Weights of a small GPT-style language model, trained from scratch on English Wikipedia: a variant of Muon for these matrices, 220M tokens.
MLP neurons of a small language model. Each row is named by its layer, matrix (up: input weights) and neuron, and shows model dimensions 128-223. Each number is 128 + 32 x the weight over its row's rms, rounded and kept within 0 to 255. Numbers have three digits each.
After each neuron's rows, "fires after" lists the tokens most often just before its 100 highest values on Wikipedia text that the model never trained on. A number after a token or word is its count.

L12.up514:141109174127214062162053104095122123156136130117141104104107113132164160156100167143088129105180145210162120118097138127134114151159164126153122137123121083115188112187096130136137078111162137139157150133090145141085157173135107087161141121139119136137146171094147089108109134121118175059
fires after: " the" 21, " L" 16, " l" 9, "m" 8, "ing" 6, " E" 5

L16.up399:171114137181142150136176103102142139116124150096054141135133182148143142150149116108079143111150120166130149126157142121148090158180119075174146136076119123190122095109120111114128151104119141084137154125122103079152101135142098148089108095162113076127127085130135145098131203180155129135
fires after: " m" 41, " s" 10, " M" 8, " c" 7, " p" 6, "p" 6

L13.up195:152111126090064159152105134094064098128159112126122113105141113139109086095132117142138082137141127142099152145193146091179116101115139192080119113170115087096096116096204088070117167119121171113113150133097165119129097135111105152115110173155207141196073125053138133176186155144167106125
fires after: "qu" 26, "u" 10, "w" 8, "iv" 6

L17.up111:151124076211133100125163075124104143120145109152154071153138158101182142131142080125143114073137123131098138105174161188109138124084067150122132154120172102170108106166110146103155189129157144146121186178146124079177117056112122091141077139142095079183163096155192170135160114110163104165
fires after: " st" 20, "res" 18, "re" 10, " St" 8, "," 8

L16.up161:155158130137098086194118134160093104136129142136106113099117118138151234095086137048132118146118069132070105073164106137102109170156143150108037142172076146108132117151083128120106050088158168133098148117143144099146160151155088089141081129118108155134144106134113149135142115174127089136
fires after: " de" 24, " le" 16, "o" 9, "e" 7, "an" 6, "a" 5

L6.up165:148160115191163194076167162098089109142138134199096132126136146106176136190138140130126092111167153126135157130121137101131101099141032097147112126116153126117079109127106082163143075137134097135126135124179154166108111145098160133140076153121166063132146107096074158149109141158135111078
fires after: "os" 25, "us" 16, " pro" 15, "uc" 8, " k" 6, "o" 6

L6.up433:149122167088118126107129153149079167131143106147106113134143105136087093102106108153087083123160179158111089144190144131138081051075172151149183128173116138133144137141082106127088149099156176180091145137123119074092117100141146130129091158131116162140066080105160129119140141085146091154
fires after: "u" 22, "ou" 16, "v" 10, "z" 8, "ul" 7, "w" 6

L13.up409:127125079145065184121116122114155112176087161139119163090091073086155170186108091119066135110163138177130164104152100118170174200080168102106155105150185126101143091084151121099123143117141091119144137068100112121118122130124145206084136116167069162125100125104123089130157128089134119160
fires after: " m" 29, " M" 15, " " 8, " R" 6

L12.up210:129162077161143117100105117143148147124060132079124129157113095174088081140127152030104132137121154133188159154124088161173107182100153160118167126126158089140102140128132154117118132131104119191155076146188093169111182093128102079118134111117133154125144071147126135138168123085162147123
fires after: " m" 16, "M" 12, " s" 10, " c" 8, " a" 7, " M" 6

L17.up412:167132117179080093163108130100167118084124103158093113147094166160139129109130141111092148126123151117111100091119137204155143218152083088130138117071138088089129118138075153123166124086116179178149078146132073125072141110115075136124113139141161150075119105164178099160119117107151112099
fires after: " M" 36, " m" 32

L6.up284:189098084141128108135112127222106208143189106134136154103213083091133164094174134104127141163162140156108155052152170134095088081117115093127100065215095188120136105149082101127123127135100137129091118108098200175069143149132086132204154122099115133146068156140135110095127152128148147150
fires after: "ver" 21, "er" 16, "pp" 13, "p" 10, "g" 8, "w" 6

L4.up2:143116113169120125136147171139131118093183121120134114108128137098155136061066100139094161183131156132152077118112177134086129019142133151144132117121090125138119157128086205095044134146131124091118211131063067117134154181124096087121155130140138175080175148195098159076115183078120150129
fires after: "f" 17, " F" 13, "l" 12, "g" 12, "le" 6

L9.up88:135086166137134070152091127068115161084175151150171094137123140132138093089106138136047105083123150212195110150082167160084160087140119098103130122093163096103124093162119119146148193118173162138122157131113088132076171092079101199161140091123088185092156125105116149107180174162106132122
fires after: "ar" 18, " l" 17, "m" 12, "re" 12, " h" 7, "l" 6

L3.up377:145154128080147117211113078129136168180134112112168157202105176148150143096151103084111160122119110159124155146137104128126105116164090142116134145150102148149119128129083138083125134142170067114101098101131106169179070144159122173148188118107099124151111130160085054143115110148138096131
fires after: " p" 27, " comp" 15, " P" 14, " L" 12, " l" 10, "p" 9

L5.up517:117127161118129144142130113117097100116109094089103150100135146149105134143109182153158133104163124160137125109110117154148139165161124176161140093100152215121098149158101159144095143144131146153208101093137103128120127108083146087181129124194137166154105078143079151118131171116102118073
fires after: " pro" 29, "uc" 18, "b" 18, " al" 6, " Al" 6, "ou" 5

L7.up461:173096159161100139191163106151063100092117115112155106122100157078191106134116142113177150178093072181113151151104173114120136090127102183125134192100162142172121126180115194132121110120141131118109138173097106150145182092104161159126087142134088098087098123148113077058142163133162052124
fires after: "in" 21, "ol" 17, "el" 10, "al" 9, "an" 9, "l" 8

L6.up584:172134115162144168147138072158160103156151156136134175127111114109114136127186155115113112155164119124150158065174131181151097123155148170111108054162133112078122132136127115126103127110110123095129147132127116168115146116112136141109117198107048142156063115129127123081091127135129091133
fires after: "ub" 35, "lect" 14, "r" 12, "p" 11, "g" 8, " w" 6

L14.up225:084117098158196165083117081153105120114157081127131131117110114168104112082080129158122125166139138113068196172078121169119153148116087124136095059163119146160171167161085141149140079104101092174086118144108146133095099104132114106141153093121153077112116060145134058179106149157108115152
fires after: "an" 21, "in" 11, "th" 9, "h" 5, "ad" 4, "ian" 4

L13.up476:140183100117093088151068144115149147176125131123141105132149140129138142143097135114154117106096120177115194118171122102085112106146176136112100127144076161122098077152062187164120057155097126093081163163147111173134111152153161146112101153197055104114172162129109101146189101147098109159
fires after: "\n" 30, ".\n" 22

L4.up254:115136128124106101140059130136126112127162101128080083099175143110183155170101124102142122193144141157078102107132140131088159088121189191152109162178116143121189117070128125126134190153096107128146112137133119144142091124125136145115115058143059153108110137128137148100107058083146140093
fires after: "ar" 21, "g" 18, "ing" 13, "ig" 9, "r" 9, "u" 8

L10.up437:129116111140079122156131185195119092143116078143103061152132160103061124179165082106138099171102127121120119140082106078160145138179141142119120171164086111087201166142125087112127106157099154145153154091116113152137103142127121133110127148168154113151062118181161122074175130115134155161
fires after: " d" 17, "ri" 11, "t" 9, "c" 7, "st" 5, "r" 5

L12.up460:131089219106150133081100093155143109113115164099097179144183100113116167144098189102096108094137114117134134118142117162150090172142202145136125122128094143079109192122145125144127129109083173151061067105177100114175087062171124074123173090179116098164090135099155111086117133158140108158
fires after: " D" 20, "o" 11, " M" 11, "a" 7, " d" 6, "e" 5

L14.up333:178156071171148147046127130128095160167106129149141151128149096113104149158150141110072077186146099113161140109166134116060131120110115124099165149136122158107132174134190092177080197080139080141089162164153127158150109090162096118151181095144116069131093131113147153172154127114061164106
fires after: "-" 20, "." 10, ".\n\n" 9, " s" 8, "y" 6, "," 4

L6.up709:105115140067076145149112095171129105121100114105096185144162167123076100118101103134168102130162145121140129104106079167158109154143129171073153091128106174168164205159130074166156115164105116136121135131130012113145099083121146138211203091135149106119184099164149097155161182111111088081
fires after: " al" 53, "al" 10, " the" 7, " Al" 5, "ol" 4

L6.up413:123118060094118096104084119090187131152113122110153087142144186078136141127190131103097144140129144133193123098095139146117157127164112161118100095098188106107119124136104155134105178178165111088143138077104099136155127070148142195101138184126139087163110141171136098132212117113101089120
fires after: "er" 52, "c" 8, "p" 6, " p" 5, " s" 5, "s" 4

L5.up514:116194157131134069175139125092117187156203115124110118100178077097141131094178112093153159122151044150107136156136136114057063126116148149086196134089102155162126153120082105134144115141159145114074139128146128164092137123183117119152095128188091061167113132144164105098125087173063145186
fires after: " V" 21, "ol" 14, "d" 10, "ran" 9, "b" 8, " v" 6

L9.up593:122072150113140133102047117106120142138084164102163113086186112181102128096134104171115088093202129142144157097150110120118112157173187114160118082126134102110164084158124194126105118098112112171110067135118163114103118113171141050091181127111163115128110205122115094101133088142119096191
fires after: "a" 17, "e" 8, " G" 8, "ul" 7, " R" 6, " P" 5

L3.up128:133155082129146068129101112099151162132073137082095095109147141076109141083131163122094172172081072153086182129139089093129070149111123146120151164174086119146096075151105147124086088105096151084128141121145148163093108174136078128109095116140089158118142120115138130164166147124177137096
fires after: "\n" 49, "\n\n" 40, ".\n" 7

L12.up468:142126136083125058111191150113137137095157131113194161059075133126050109120079112148092111130158156213119068120130140093082153085100123119104141061114143136119151117179133129152159164079104102115114133137111099142158148080115069133073134125122161091144162094157145125143115169158148106132
fires after: "in" 11, "r" 10, " l" 9, "ed" 8, "ar" 7, "f" 6

L9.up303:118138127146195123080062122190166114151158103121116183123123097157134133081191112139140164102146144137062162151107204133083154096107157155137101172114150157165171090126147122090140125108052069129108116127087113190134082091097140075100162172153152126083143085106139113100126122122081127136
fires after: " J" 29, "a" 6, " Th" 5, "an" 4, " h" 4, "ian" 4

L5.up143:111074118128180105120168138175073124081118116129106167147142148142118115165097081129076167104120156124166067095136216114110132162141134104178095118092070112171117124103148159087137139104101150117138092101084158115128112103113125123111132169156062161062122103082129130148074153147185153235
fires after: "a" 15, " m" 9, "ol" 7, " l" 7, " o" 7, " M" 6

L3.up650:129154185127132111123120133115125121171175161119099154171075128067137118161183118160154108109111183094171158119124083083134136106149104158137111152157110114112080124146112142127156132077165122154127136092129090154155083102142133109150073134103074080131123099100153090076135127043143084166
fires after: " S" 37, " s" 30, "S" 16, "em" 6, "x" 4

L5.up611:158096103106066135095158111116129153086124166087117132108132102119153091053121101137146155097141197173093142139135160106153191133130105097083171125131096152140154126158105108087149147131126112090067108154121168147129212188135136075081125147092153104206097162124120106118116136078125056153
fires after: "i" 24, " c" 15, "r" 15, "oc" 12, " C" 11, "in" 6

L7.up225:179104181126147098148087179091159124196128210145110099122126110097120145077096145116097132049114145133115089099125190170073212113125116157167147121137116144114129118099198128159139191119121150125106063163127115136078193073116120099141133138138127087092093090074146121137189156103116067132
fires after: "e" 47, "i" 13, " he" 10, "re" 8, " re" 7, " h" 6

L13.up65:125182154162117129090172205146145128104117148056134144142142167156095103084103120188118122093154167171133108078145120113086189156067098127136157094094085123154193056121094118112127113115077110162139128166169137157145088118097184120115140107118114168125150074135134129126104130104149085155
fires after: "ist" 15, "r" 13, "u" 11, " f" 9, "f" 8, "ar" 8

L17.up250:126129099171146130094118130134119085121096138130136100102114105126066131135114168193093206158108141155113140150074133203143139157099126160044123124098128132111174161098150079136094125141084088109061122169121142196167112147136123095196171089183113121156083099163094128183167099096108126082
fires after: " con" 15, "," 13, " s" 12, " f" 8, " p" 7, " in" 5

L12.up363:185138075172172124132099115102083177069110128145179099100159169126093142149164159083100097138108155175101126068134114138132124100201164185140142104106119191124147125179147093155093175133123084139140109141109111112105144134127141152101099108102125185177162117209183152128157124168036132123
fires after: "," 40, "." 19, ":" 15, "7" 6, "5" 5

L4.up494:203111164155150097154129134111136151132158146120085121126150090186120141068099129148149110068120175133139133104155119126180084193122141141156093142111138128163163120107126134098151179139125091086119132128129148115087120130085151122168093150124139128112101150097126108131138107098110114103
fires after: " St" 31, "re" 21, "ol" 14, "ro" 6, "f" 5, "ud" 4

L3.up4:118122084065104100145118133122152135146153187051093166110123111147157104149113176118122104099203141172162168096136156170189121174155101079168142119142124138095150120086080138147121128169146133185144094098111094131130167150152124133135141144134131136162104121119096070128157098118094156144
fires after: " B" 43, " M" 23, " re" 12, " b" 9, " R" 4

L12.up350:073155137106087141181121100171103125198156126053087123119116153136138160117126095160139064104116087168165145153136107089173135156110102081143114129170097096091192101121136139122186102157160128153178164133123081169150122122100104146101120126114152057120102120153095102106148137140179173076
fires after: "0" 17, " m" 14, " M" 12, " b" 7, " to" 6, "ver" 6

L3.up292:160126124117182123097137108196096129166172133137153171087123188094071184157168167127122133126139065094133149127208100103166075102157180137128116105155141122104101101179142088155066126173155167107149162158194082096134123119133170130101156143115147030140080147147227122118146126110154146114
fires after: "r" 24, "or" 22, "y" 11, "s" 11, "p" 8, "ry" 6

L5.up452:127138118126098185082163135083108181177093096172125145113137154166146103104160090176098082111195105147100149128145092111129158102141116174113134114146178094123143175092126150174126156125124166099171110106074132147112136191118128084146160144099123084161085136151165061092158094096099144079
fires after: "or" 16, "ou" 15, "\n\n" 10, "." 8, " W" 7, "as" 6

L6.up323:213086133138147130161109119137202119129128051111057121176118107132058097095126116166129169123125159154132118171131156154084174145152189152087109105151114047131138205163135134093122130122117072127106177148132124101168067108161116124139149144079145109097134124102116150139145135112156131128
fires after: "a" 14, "ar" 13, "av" 12, "an" 9, "er" 7, "r" 6

L4.up330:110131140142151113178155135135128083153167120138116135139084090110086199122125101185142116141146139158097109133132108077133120163100128163116105118171072128139183169106084193134148119133154128109097088100151170121163103112132104157130121113144095162139117150100115071143156170108145159128
fires after: " comp" 25, "l" 16, "p" 13, " v" 10, "ap" 9, " V" 7

L14.up706:089180162176115135080082103126133115105127159156132146140127166142093128196134167118128192121124154177142180064091097190117074167112144116092163168083156122070154159107147150170129109096116095197102159145097110134163113146167131159138121143127151168092124094166135105209107128116158148097
fires after: " a" 24, " to" 15, " and" 14, " m" 6, " the" 6, " in" 5

L6.up73:108160156173183138097102112084101096142116119154130138213156143107164137133133100161092058087059145137125206103137096089121137098130131126155168095190105156116084136143169146157139148136103105139073159162161082186153108199136126134170101158130176146124082124125121120130134094126132090120
fires after: ".\n\n" 24, "ign" 12, "us" 9, "d" 6

L12.up515:113150144093128133078057115099189099116166236148123164146098132147117164086150110116138094101189043168150176097144066117159102142199162138173108100179103140091118136102149117098124179133121164192144045181154103149131095094069108081143162081124132159162134133084080094052125133108098119096
fires after: " d" 28, "o" 12, "a" 7, " D" 6, "e" 4

L16.up586:151117105115186177113053097102194066142117146096129164081127173186142125111145129091077094129156112123136081089165122150157134065110146130147120121122116127075146118163181136096128168096071164148086175206202131123127112123060140127145168179122105146124181135146145140127157092135117124107
fires after: " A" 18, " L" 12, " l" 11, " a" 7, " S" 6, "h" 6

L13.up348:137132092105136132148088164117146144118109118086179110106098128139169181122128075106127182123109154114103169124223079096115102165138160151141107107148119194146142114131047093083068130173149102146111148174121135156129185144140164162087128149137138124112110155148077109058080123171131141048
fires after: " w" 24, " W" 12, "u" 10, " l" 9, " L" 6

L5.up580:068132076158158136100175126116095122126138105134132161066145112151175112153148187167124111126131157116128123092136148176114130072148117108157169096120092061120090148148144137151178042155074128118173201128120178091059133082104077088161152093081098160123168119122137134127084103119140133119
fires after: "g" 31, "m" 24, "b" 19, "z" 8, "am" 6, "k" 5

L3.up276:107116120117149106128160080091159163098074183089140165178155210120116169118145148102093139128158106129138125138122167139161106135156118085117151114087113112120217120096108118162153107104121146136107126176167134134158166157116084217159130112122111102149113129133032076151180105131143142160
fires after: "an" 20, "en" 19, "l" 16, " B" 10, " b" 7, "man" 6

L3.up750:137121108132103144070108105055116192105142106124145128090086140124148134134125090116098140140119145142146099082202094157124166123134112123136159085181158134090097156116133126138106174165081160078139116161118107113084137163104118124106166182161155195141118129168117046060134105110116106112
fires after: "." 47, ".\n\n" 17, " d" 7, "ol" 6, "o" 6, "\n\n" 4

L10.up319:153167144135130145154097205103168062140096150098129167131079156109087199166113046140129122093150165150150164090126162084094121148130168147162135137195157159176091108169166081137149155108084117152132142168086131127104144107097165122143054145132166123091140084137129121108147161092085166107
fires after: " d" 24, " l" 11, " ar" 5, "^" 5, " st" 5, "it" 5

L12.up740:147140116083166145127079167135118113125127144135128190121151151128127118112158154113124135159155107160093141165126162156179111131165087120150125089094141120092053118118151133115184134094155099148154198207125124155128102169124075122107125100103112122122067088070129135128169138099102116190
fires after: " " 25, " he" 12, "ers" 7, "o" 6, "er" 4, "ar" 4

L16.up292:146136071163152121112123144142119057140167150107129112080136184134147117158110113128108106153142146082124147135126142146146152082159124182118131183172185117085112085142122078126064088174125121124043177163112136148112123130077144129150111101177106040158110101127232131125175129091147147095
fires after: " p" 12, "re" 9, " in" 8, " s" 8, "r" 8, "t" 7

L10.up162:107131161164136109140169137111134104166175143093170157114103135161051133183091120148117157095116089137104132078126142121118075177149118119137155141125104137107099199163136108108125146159127118112130133162122121129082109164135151095134108116148157194101165107143101154098145122063087133085
fires after: " l" 26, " c" 17, " C" 11, " d" 6, " o" 6, " L" 5

L5.up80:088104125128119087137107087161118077126154126172142091079109053142152155120126162113142093151131109177103139139166142152089146152094133113064179187127121216124107084114076114143122112144142144164116164126135154141129156122108112064101115069088116107160158101155218100110121102129145155162
fires after: "b" 36, "d" 15, "ab" 12, "p" 10, "t" 5

L12.up241:172154157152088110164130145154137125148114147104150149173170128100168164151104164097137254048086072108163133113110146177094123090149079131112119174146080106080108121084088126110121151184156112155094098158163153113147142095138126123157094151132128106163150123101154096115135154101116096094
fires after: " " 28, "p" 6, "a" 6, "orn" 6, "b" 5, " sp" 5

L3.up440:177040123148142121094124132173107103100151129153099134105095132135132159190128101128133183100105144106112164155171098135135207139127128173138139116127139122180127086213167074087152150141155087100112120159163156109117148052138125144106193138099087079134107111102130171087098153103146080155
fires after: "e" 16, "at" 14, "ot" 13, "ent" 9, "et" 8, "it" 7

L9.up60:120151085106096127100136116142183253122146108136160142149050168126094186128141135120121153126141118155144101135102146115170177055136151112100086107106164080143096147120050158115100153122156109147101108147141188092106101107078131127085138113092127063144141129132095091140118151138130165171
fires after: "ust" 15, "th" 12, "il" 8, "r" 7, "ec" 6, "ary" 5

L6.up716:081131169160083120116134198164114160108141096149098121082133097148104104165143139108139097126135073124105191152132147085170157130188119121169044155139120135144121098129170151087123117087115124156117132157108112141123140137133121130087106149105151124135138107124141106067161139127155164127
fires after: "re" 20, "i" 12, " is" 9, "w" 7, " w" 7

L4.up180:142132130073125108145108064144159123091116176097156173082153145109132105138152151187218155127100135119080097127103117161112114090114132188103129163178099160134069134128169095120132147179148108125144097094111152140109167136132172088170139100122212131141199099090166096119119101096099074125
fires after: "p" 23, "at" 17, "et" 14, "4" 13, "it" 11, "," 6

L17.up536:156161068211191176151160140103158155139104153114084106129141135093157097135103119117070097146136120122076138143148146111114124138132066090111175090117142086137105138131113164096128128156101167126105121234140075099098142154139120160137190105175082106193120114135161168170176156157088087168
fires after: " G" 19, " ex" 10, "res" 9, " T" 8, "re" 7

L7.up516:174164099126125136163157108091130110150122168057181154095101177093129158172226128153081141133078176112082124127177124089112144119086153130119152101137108154077115163138133121157075090147111107166173107140097141123117166171146125165110128125093127123170105052116101118093125096185090141143
fires after: "u" 21, " l" 14, "10" 10, " " 8, " (" 6

L9.up475:182141104196066137161143194141089162124135080154112105135149144137136136158147104166125086117126160111168140142115122001133169094163069078174104119147129111095107130127083124148166153162123093171079116165115147099106079129164149077126133142081087090150176068163100176133161128125088086063
fires after: "m" 18, "uc" 10, " pro" 9, "oc" 8, " Re" 7

L12.up691:122099110109143157130105149144110172133142143096097102116141084113119110160149161168060147094049166156170153140126127112069140120166141112111074127144037169121143147093141174116149136121106148153098159138124118115143114086193181116096087133110188136174142100129153159117149085173119133139
fires after: " A" 26, " D" 10, "amp" 10, "ro" 8, "h" 8, "'s" 7

L6.up87:143145132147133126157119148161096117094126131127140140131114121139136138117109113165119170099111138142096105053131114149084140102085155106182153123113131171100158136142063112104159172140109100097141181144067132133141090178136161172171145129139156083065145120136166118104119144077141090114
fires after: "at" 23, " f" 15, "f" 14, " B" 11, " F" 4, "it" 4

L6.up533:201151133130132070120101130173138130158146107120138155103147096059154149139185102116068114103133136163138077112120168106188110086131140228152159156133144139175088162124113181219094126128112108118131097173156123117149164131071105129131101146188118078136108151139166082072169074096096058130
fires after: "l" 25, "in" 19, "e" 12, "ro" 11, "re" 10

L7.up476:122151185202160139157103182136160085132104153165103166130174135111063106168129084128172168109157160116144137108156119074058094107128128141144122114132095151158118118133147028161072127156128132135086179182126155130119185079127107108128142152177119126175095098059099117120145093142117079138
fires after: " d" 20, " l" 12, " L" 9, " G" 9, "av" 8, " g" 8

L13.up250:173151139175196114121096104136172151106147120124103110144170140143118115107095079176154146099124146124120134153095157121120116119067134134101102139179139086170061164165113140125160142118192122147093154186085170132138192105125121127126102136134118069083142158130192116121158116076090146138
fires after: " |\n" 24, "r" 13, "ur" 10, "\n" 9, " Ar" 5, "|" 5

L6.up623:126132140106118142137107155182186118154139131108128087154084086137117146129143159086170083148099178150147060108130096113141140150121071123051133150100126131131206114149197141152083179156176118090062144133144121123147080025142060162104145156103077120088102141116091107110184154080116191119
fires after: " L" 25, " S" 10, " l" 9, "an" 8, "al" 5, "ur" 5

L10.up515:124117085140101140127120127154137091162177131132076050129150117143128130142052142132123098105156118129139121131130109067131087152151174119066132161153070145124141148132140117106117081098219096076122176160119154108100141170055175103130169173135168091153107153088149136138182152087146069130
fires after: "l" 39, "r" 15, "qu" 9, "w" 7, "j" 5, "b" 4

L14.up634:158153171132131135177140108144124133146117137050106127131151133142139156157160106167148143110097184137140153112125107131155103161147082150154125141142100121177170124142083116092108158101103104127128131092130097136116129144157109170127095122111133058122172140135086096125115118131145178129
fires after: "us" 34, "-" 9, "ol" 7, "ro" 6, " m" 6, " c" 5

L6.up255:160180111151072128094145146185097102162125124104158117177113144105116145112103097108101167095149107184151110105029117111146115132151099088164127156129132161169145172160185114188088116128156129148168142077161103135108158110123127125080098090123169055144073090175113170072200066103131098145
fires after: " an" 37, " con" 27, "st" 17, "t" 6

L9.up765:124163182157153083138077169073122139150133101124086148128170142043165162122141116125191102151191127204150091044134132085127110118125149150170182158172097109058155220085155126107133088117120182125110188136135127164165135123141090125122066132132076169143132155115138132094147110149088140118
fires after: " an" 35, " k" 12, " d" 8, " D" 7, " |" 6, " l" 6

L4.up29:075114135123130146141108123181152115148118121143076144091151126128150172127084189156099095189223114175116104152138139156103121076074179195160159130153119113163167103134129092041111108142142149114119148144157150190128138115166140181129142151115098101144050096111177142136111112128119117090
fires after: "ill" 21, "ir" 19, "ar" 16, "old" 6, "r" 5, "ot" 4

L7.up661:154116121118120055071169113131130104073095124122086169147085113154143170104131172147083164138102127127112098095182171161124177123171115096123166130149164100111158134117165117084135163161067162098144092136090066142089150167205100138134190175111144114113153101118152152130090105106108124106
fires after: " |" 40, " f" 19, " M" 9, " c" 7, " m" 5

L9.up80:132169142107193117187173146079180178118121145097084115096129113157130111124145212122176086118128139101098124106129116181137125069157121139141113089115128142090142124151054086114139131107118189087137172153141142091087095148116114112119132135119159150167158141134081172096132138150124072109
fires after: "," 13, " F" 13, "le" 11, "ct" 8, "c" 8, "nd" 6

L5.up445:109075123177176145127086149122170115142087171091128174045153143173150158153139124132170100050175131102149111054112146178115126124156082156116179129125149151077165159145140108101162098146141176162155169170090097108132127155110121097039112114110089174099157145117147115128110126160100135134
fires after: "k" 29, " l" 13, " k" 9, "m" 8, "l" 7, " L" 7

L3.up697:127146125140152110127094099111176063137192154088127126116067175077177162128061149080097039092127154098144095166210126101118127179166116112090057179144182146125067156102107097097092080153131159150130133134151080127139139150155154072139136136116071117113147117127212126107121071142173145092
fires after: " P" 27, "t" 19, " " 16, "re" 8, "ate" 5

L16.up284:088107114169097086176188165161201103103139134084169141088060133142122164124138177119155128090126201162151070118111088153087127102080090140133103110120134026146176124136152109139169099125099057075075133173194160123174174119185100068212156146135126147107104102156100083116188124115089118147
fires after: " c" 21, " f" 13, "ec" 10, " L" 7, " l" 6

L3.up642:104090174144132062105202211142132084111118153138124155129152147069130124173073150135129183145111122153129102142143157124147144095185085100055145116149130123184130158106116132135161192113148106114115071108145149126134090170115143116125112102134128149136144157099106120097136132161134163130
fires after: "|---|---" 19, "e" 18, "in" 9, "le" 8, "y" 4

L16.up532:174150082131114156127120165031084118139123115127167114130112117142103085193138145143091094126125071114028143126147141130104091159156123132143139149076104166130146203160115134184106168144129157093106145115135132097109177120141127182140109034195152101140161144114180163137185120125132117124
fires after: "." 27, "d" 13, "," 8, ")" 5, " ex" 4, "19" 4

L13.up728:137129201142091129118086099112123142178163102122168107143095159104142173229155124128153161142034087151101145131089101194111112116104081161041123159145192102120106112151119173115162149115146168116090095162103107147123168149187123086138082097088074128139098120117157127086155067063137147089
fires after: " " 28, " C" 11, " in" 10, " In" 5

L4.up562:093090150125123092085164098194102083118165090172143071109085153110066107191101153113124101152108142158123127096131146192144187103182146138131078105119130161084094221117171133107113094119164154120133159133130109112102146101110163113112087157188151152153115198121120090110125110156106193160
fires after: "ember" 37, "ust" 14, "in" 12, "ber" 10, " J" 8, "x" 4

L6.up541:110167110099154159175109119142155144158139094129124169142136154150124204150174119141123186078099154142147153158084130072058117138103070088152077184131160176111113174156065122125131095108123155129099120133116109150152110066124096101137141084065129114130123076130120129123139147137193122177
fires after: "op" 16, " p" 9, "p" 8, "ut" 6, "t" 6, "ab" 6

L7.up592:152111148166073090120174178124134151194134144155079162127111080116146135122139141106094064154129162116122177156075103099122181081178074129116135151102154110171085140133145181106105118123105117156142125142157167139126093128125133157106186140136165112118093127122062106112163174102161108077
fires after: "en" 10, "w" 10, "ri" 9, "ar" 9, "e" 9, "i" 8

L5.up689:169155117099117094096164190131170155178111143088135167136121118161161115165130131139126093075149072121120126084116128113117147149131110169084137171181148120212156137142121104115095166153058131069107117165161129083123136146151114158075138087050120091124161113156144099132039180117084097110
fires after: "a" 17, "em" 14, "as" 9, "z" 7, "at" 7

L5.up456:102116134106085119111167139149143167094166106169166164096135133104172121112112093148123165083122205150074097115159091155122126138086161155081174122190140136182130093192101163118118156191149106179141072128126200117075161116112112090121225127121146116125133156104138187081129083080144061106
fires after: "et" 13, "v" 13, "r" 12, "e" 7, "w" 6, "it" 6

L6.up280:158106139127088104121129173100142081125156085137109117160150098083091116103125193136103174119100127197118133088121197163099129131179123146093101110151191099103111126119065135103097187144203062141167081161172091129171090087170117131091072118141113111165104160097153130145122120108115134130
fires after: "r" 21, "e" 17, "m" 10, "y" 9, "n" 8, "a" 6

L6.up690:096157127142144109118129088131137145204157146095120110147093171116146106116084151116105164169137114136109164108104102090141132146135144101099100114079157109075128156149125121122123145115181090151171199112172101168125083073172082110136121118067164091128075087085119115088108127118095063098
fires after: "in" 15, "as" 10, "x" 9, "em" 9, "el" 8, " K" 7

L4.up498:124109149135111111141165111165128148153116180160147188073095150164143148111183083091158094119116085091121172096104123108111124089110091094160090127125110114158144176133167054143091127129083171111170120128160105147153112178179138087069086102152173123167153100125130146127105169103099086099
fires after: "a" 30, "o" 11, "em" 10, "us" 9, "ol" 8, "z" 7

L9.up267:181119076119143154192061181052111154106073156102089090115131068184108127128142174148060121100097166129191088132145094138169133120133124141138127123193069127147124118136073156161096117108133157126139162133107103192116177131140088104160118165109170165144144153195123114118131158135118094178
fires after: "a" 21, "h" 20, "w" 9, "o" 7, "ist" 7, "'s" 5

L3.up767:143120136107108141166157127123117149133125135169163170114109142111118158072104062172092134087065148180131145200137108142182137113131137103138128073188171197120162180116118156153124151125116109033051109176135072134121162082141121100145137148149165124186093127117104207119092133116168107112
fires after: "il" 30, "in" 24, "est" 12, "i" 10, "per" 9, "is" 8

L17.up554:137069114123160135180140161179090121125100126130113145090167110147140161150095087145121107164112152143129160084119114163170160145073098075145081114084094137167146160150123121145123157081073136120120056151068069103161117155143140138127166100099147141200132073178149094098119129166138094127
fires after: " m" 23, "ol" 9, " |" 9, " M" 8, "a" 6, " al" 5

L4.up36:151135088164155153118086108115092127105108142171121124148067130105103149122163124126151132170134136161120139146121086124106147070105147187146082080169137146135144151129100148176149099122140082100086078117215116166128107132073125106124098132163126166094103141112130104158157169133099161114
fires after: " th" 37, " Th" 25, "l" 16, "p" 9, "h" 8

L16.up358:156152176102113156087142167137157153179132134098126148064106192150096128061107059166175200131144125110094100131134080104131107165108102154174178068124130139160135132088047073114092136152096086045095093124117176143149150160109146171062112165129133172075160138128143151118121115141101119094
fires after: " Ar" 17, " w" 10, " W" 9, " ar" 6, " O" 6, "in" 6